{
  "n_layer": 10,
  "d_model": 256,
  "n_head": 2,
  "n_kv_head": 2,
  "head_dim": 128,
  "d_mlp": 1024,
  "vocab_size": 8192,
  "activation": "tanh_gelu",
  "norm": "layernorm",
  "norm_place": "pre",
  "norm_eps": 1e-05,
  "positions": "learned",
  "qk_norm": false,
  "attn_scale": 0.0884,
  "bias": "all",
  "tie_embeddings": true,
  "parallel_block": true,
  "init": "normal",
  "init_std_qkv": 0.0312,
  "init_std_o": 0.007,
  "init_std_up": 0.0312,
  "init_std_down": 0.007,
  "optimizer": "adamw",
  "lr": 0.00139,
  "beta1": 0.9,
  "beta2": 0.99,
  "weight_decay": 0.054,
  "lr_head": 0.00354,
  "grad_clip": 1.0,
  "warmup_steps": 326,
  "schedule": "wsd",
  "decay_fraction": 0.67,
  "decay_shape": "linear",
  "final_lr_fraction": 0.0,
  "batch_tokens": 16384,
  "seq_len": 1024,
  "doc_mask": true,
  "z_loss": 1e-05,
  "train_tokens": 177900000,
  "steps": 10859,
  "dataset": "wikipedia_en"
}
MLP neurons of a small language model. Each row is named by its layer, matrix (up: input weights; down: output weights) and neuron, and shows model dimensions 0-255. Each number is 500 + 25 x the weight over its row's rms, rounded and kept within 0 to 999. Numbers have three digits each.
Before each neuron's rows, "raises" lists the tokens whose logits its output raises most directly, leaving later layers aside.

raises: "xt", "ues", "nce", "ct", "ven"
L2.up316:517523495512524476518524460467506480486502450465512514505547487527481488498511485500498530488483497507479492518502531497501520467509509534473491507512537494491503482484520541481546532506461517481510519534483504494433513440489491475499535459484458535474511448501537501536545490467480509511516440458521507514485439467455558507476538480533495502461487468503545483496493491515503478537512553499490537450502489461531492504516485469464494522502499477511517514510510522518482520499468472505478492491479501518505487502510490510504497532535529538492463518542518462502532489531518486523514476452529518499514494539478502495484505490537492494510488514521480474522510518477519520491535459526476451511546507528546465473529521530531473508481469437509526513450482511498540515489486512
L2.down316:473459488447511472506492503496525482448512492525547500479515490523482476512505538490510496489481472527491521479508533461509531456513504504485494484505512509476506490501512499493549510504470513480485512525506530484462519473478479501525526510485458489482495468536471482487471491507516499483515479504511485442471462469484516509492490502481522510471479474487495492538503479553508505525538474507516512496483550465525495427479503485494527502521546482492468507504494528529454557504478521514478509471512465474513521509424492518530482524531573522518527548477499513485499476469492464524488455483491487495454498475496507513535502573497503485518514511493479510530523489495505494569501472524518527503494525474509455506546549526497491499510492488506566475511449540470480491492473522

raises: "ram", "les", "ban", "ever", "spe"
L5.up892:513475520503537542493512531486549455486464483523493515490470472492525466483505507552478492474507502550482452540509477506490509482500495477472511557513502513527473492474547515507525487499490471508485487510486519504529505515486451556469508495499524516542487476492485488502490513506468498491500496483497506549511540519525479502507446565501524441537509517498494529475490486517474499453477498500532530504463499524479550474466483505487500467492512506477483484493468488529500506516493510497409484525494517498540478509505499463531463523483540478477535509493482479475489506514504518527513473493501513479486478476517507497531478459471497465495494501510512513514511530485490521507511514535508520508487497513523456559510473472472500567490583470514538515529539508495466465441490506
L5.down892:524463475515479504503527494480514508507557529502503470486526544511501500506468490449525523545463510457477530472499552501473536517482510480472504476479517525456500469542486512506475538509506521546492482512482483505475461478528532468501507505484498508455527498498471541511508485503547496495515524512507505475475516482483533510516487472502485518492510535487483499502517552485469489524515470505535469481483500475513504480510502481501499488522492513532535541485541533465513450485518516478558505518521521533472527473484494502472532470469523508508446482476494542484503495498537487457503544501507459489485516505486476510471518491490505548510465504475514471497491493495532497481414462461488540509549547464506523453501479479521532488554461526533467512463474510482480514508526484

raises: "s", "on", "y", "les", "ons"
L6.up102:521457529461484515545486514498520447517475503510560491483488503476524507489478513510489504533519487529525470446545510473504510498451498548451537504506461477506521540521543490501506514477512531518465468456477524520501486502450510501538512511480491508508548496494513526495502529506461487483519489510508533492519497527521514462525498523481522498540537544527491481461499557521519477510456485453491519530508531530478549499490490440466483513511540504517517506496509525494526505470452524517446502525529495518512477509461481519494517480482487465459511483476481514470496539482497524491513468452499470480516479507501471489492500503441514476471500481505483518469507471494521485525496540478504458490512453496489476506472457494534465495509555522515479507488538500506467541474497522
L6.down102:547493531511493471511508492511507507494511485474520564483517538466488512500485496460473512526531492550489495495537513500495492496511469505462497477482508501505504457507510487532507511504510484550532492479510511496511519486467517500508440479544478491477505476512526558496492508531515514459520476536488479492440510488480517519503512502464521489523463497498476500512612513427506482476519509522505506502503517451514514469506488483484506502516454506537504492512484490490501513496473486494496499450493517529473548508491530527473487474527527534499482506501449524531488518459499484512522493520485422544475530494514486514506562511478526500475495517472518496510531485496512475484480479469541519484470468466558506498486438519525480501522511501563473478510477490504460478519493517

raises: "que", "cess", "hi", "duct", "ker"
L5.up375:497468485514498515546504579514531513490477520517538452504483502532457488496536509481472480528468478490505454505535481461495470472514491559490503472534521532434470521513521501549560521480497491488484527516537517497501494497500514474484545529490442498528500490466481489476541509518485491501493456515481519538474459479464489492443496507523529516470510498496510486474518455516532484491517465480509511464506480482503487448528472511470526463511494481485484476478501490510506495486495519508465439498486496522537503489491521497503452492487555442520484497518544474474528506495530502478493530476479495497548515541488488490481501470494527496493500501477489503542495479483475533504515522492520512529524493506498525512517534524493537553501483455558510489529479512512485487487540532
L5.down375:478492527519547543509497468496504521510459503435453508492482474495497495519468517493520515510461482539515471476449500453477527490485482447443510513512496509485528489523474515520481476515483532504559533481473518526499530483500476483480506525509531474466512478512537504507514473518514471469487506496499531496457497496502523473486516532480486503477514490479499486476545458505516455468550495517513528524487471494451503478550517471501479496518513480523497502495505548509525540502529543506471514523464458550504536514510531477472516547504448523507473522482571487543540527456466458531514508477489477507488516487493484510503512492504478521528507486471477515495484471526474490526535506514522519491469520451550520509517507487501506516532496471536515467506492468472507514471542503

raises: "61", "62", "63", "11", "14"
L6.up238:508509531498478521528466504461509496520472478491512520508523513501537571469528507485465484508479465496528532499524480516482538508524440500432478528496543486538486495465449495471494481512509482487547492558509516504447494531461525514451496509464537495506488480531502477537543527478491529484510472491465466514466511468506449545492480516459481469526535500521504514509467501494516482522484537511484523509484509484494513463445504474503447506490510491467504447515508480505516516522461557451498488514514480514476483482493495489520499531458525437528494477543504461455500498474509498494495512485554524490469465490493536531513472531489503505494471488501492514490516521503487517504546485503522502508470506521538496550509506512515481519522465475529498501470491477518525481504515509
L6.down238:516517477479491465522513500483485488497496485463531526526519493515490559498498518512497506523510479534499470517499485440482462522444502532482499503516488521502495536474489550498472495447469543521498504507509526499508495459537483521544480511493505497506486514465472478533474514500502500505505473506514496447456460481488485522448523491459483509493461516484508514543519522465553487500550483508495504534493503512491485513472457461496509445507540460519488524526508506507500497502504493514512533502486487545531504535471518509489490481523503523516481517516517552485453493511490490501549448504518510441511517462455525534480527514472496478499528528524485481543488499484466480499570479485499518528510539516493495552462495514484450553480461544499497509522519482511459455518494479

raises: "Background", "History", "St", "ery", "Sch"
L2.up806:529497491505499527490457537502542475522484532445479493493521496523507461495516484495527520519525501498541551524490511467493490479490572549458543501506525555483513504529494500495506488470466485481465501495476483510475480532462469534503548484503510514521505468520477502541524511510508456530519484501459514492517488504516516517513480501509487493554474497496488549449481512554522492504524508457476513528482467494487499471492467498450497533514512515496494504447512519523494484496497506499472479498502495493512453446447462529529484493517499504452480474490500504543521502488521502559491506531537486538516452483482427500495463480486468499491506499501467474530530513503521509505544524492474500488510482550469480465511506527509515500493518494516520542476473545469498554503484530
L2.down806:504494525517509490561483489479508457496523496496525499497454510491498499456495540520522443468474537494531500527516497530344485495515474496500496501536519531524505483486499496520499514516474421507492524496526447594484521459507485525479494443472494501478511512519494494480519472517490511503519494498526542485528488493481517489534523476519526477510480515456460485520561491539474554493531494523547472525478491523537493524508532478506488480465488486482494507490472518500477489519495517500518496493511512532453486510494478490485528514501512520505520468510457517472486525440516509503519473522477505484492519518443491503496486509511482506493513473491512535489519500507529466515501472494504483485487484520504497509463470490523493491508504498520510524489490524503497533494512489

raises: "ive", "ter", "ed", "'", "gun"
L5.up200:484499527504494486502478502482522501525506497504479490519560502484489549474506476489549517534542495467522530486497541528499484520513476505460533492513522518494518490470518442524505467522494501467491505557493458504501442526518490501489502498491528517490464485459494470505532505475497490512492523495486516517516490553528488469474531479478551491533470545526495550476465546507467474533514434503489475487543460459503489524487552516505459473487483511489526505507497473513466463471512471476505513479446489501538490503468482547502528519468487454565480471517475539490487534526492538496467503487471501512526447484484501558479467525500500487473493477511483503497518509461507510500511536469478532492514512498484530538508524502505502497455515490524485496549453488494492509512514516
L5.down200:486547498496488494462541509521473527509535537517492506499524538502493523496473489463503487481545481468507540538529491516525465500497512505469527452468509495460504471531484511518546514523496499494473489477487501482529483523517503477528526522503498567488477512480538507482512479479484511490489489516513476473518479551527523518475509471490498492498487505504462519503471515506550489491528482530571527465490478496495515502489517480508591514495500490527503486519486480487516504543481549478467505520511489518528519466434459471506553467455511549473488484522509562475532514472489500461503486546509470495489509475484472493517495503483525517505482476498499491485531497520451492512434506478491497551499501445483489521489493479513482472467499519522459470533511462478520534497471479

raises: " Died", "ated", " Apps", "ious", "ities"
L2.up44:522449502503469490487502515496509516539498499544508486479464492509550487504458526478509508432467495490522507486530478511509515529498500504543485559509505511490541478504521475509533504492525481498474488531487487519470518542485482518483478496458501473457534487505519451513490528482479499521532500501496539485474495512514492492472500535496512476506510543501539526499445544532490446489474474435476521481497486493498491460504488502460481472491501504485462497465478533511519558452500495537466495511481492486485452526524532529487487518504497522535522450484506499517532521514501528535465538481483468513505498541513492536487468510501460491479523491494475508483541560502515500463535510558489509492508473534525451530548502499489509499498520488519518528471503498497502477446511569
L2.down44:487542510488458506477528541517439511478479479544498559476483535491490506496522523491486474479502464478453518511528481523524523503513465534518494488493474487457503543460508498474489526503524516530485491474478479486468514485465484508480514545493513517462523543540484563494475523528476536498465518482492452441469492499495499531509503532490523504480521480538540471509485519475506500521461489465518510456519553475513508497474492492499512519493496505503460501511510510545532491560504511554526495513488546460472469491497487550508490522530479466516511469493471490510500502491510528501482531467463482502510524482502500480536518461490495514493490529522461493541546494522468510515528515498528474517480465526503528492504530494495414486467481480489476543479523492465509500505484510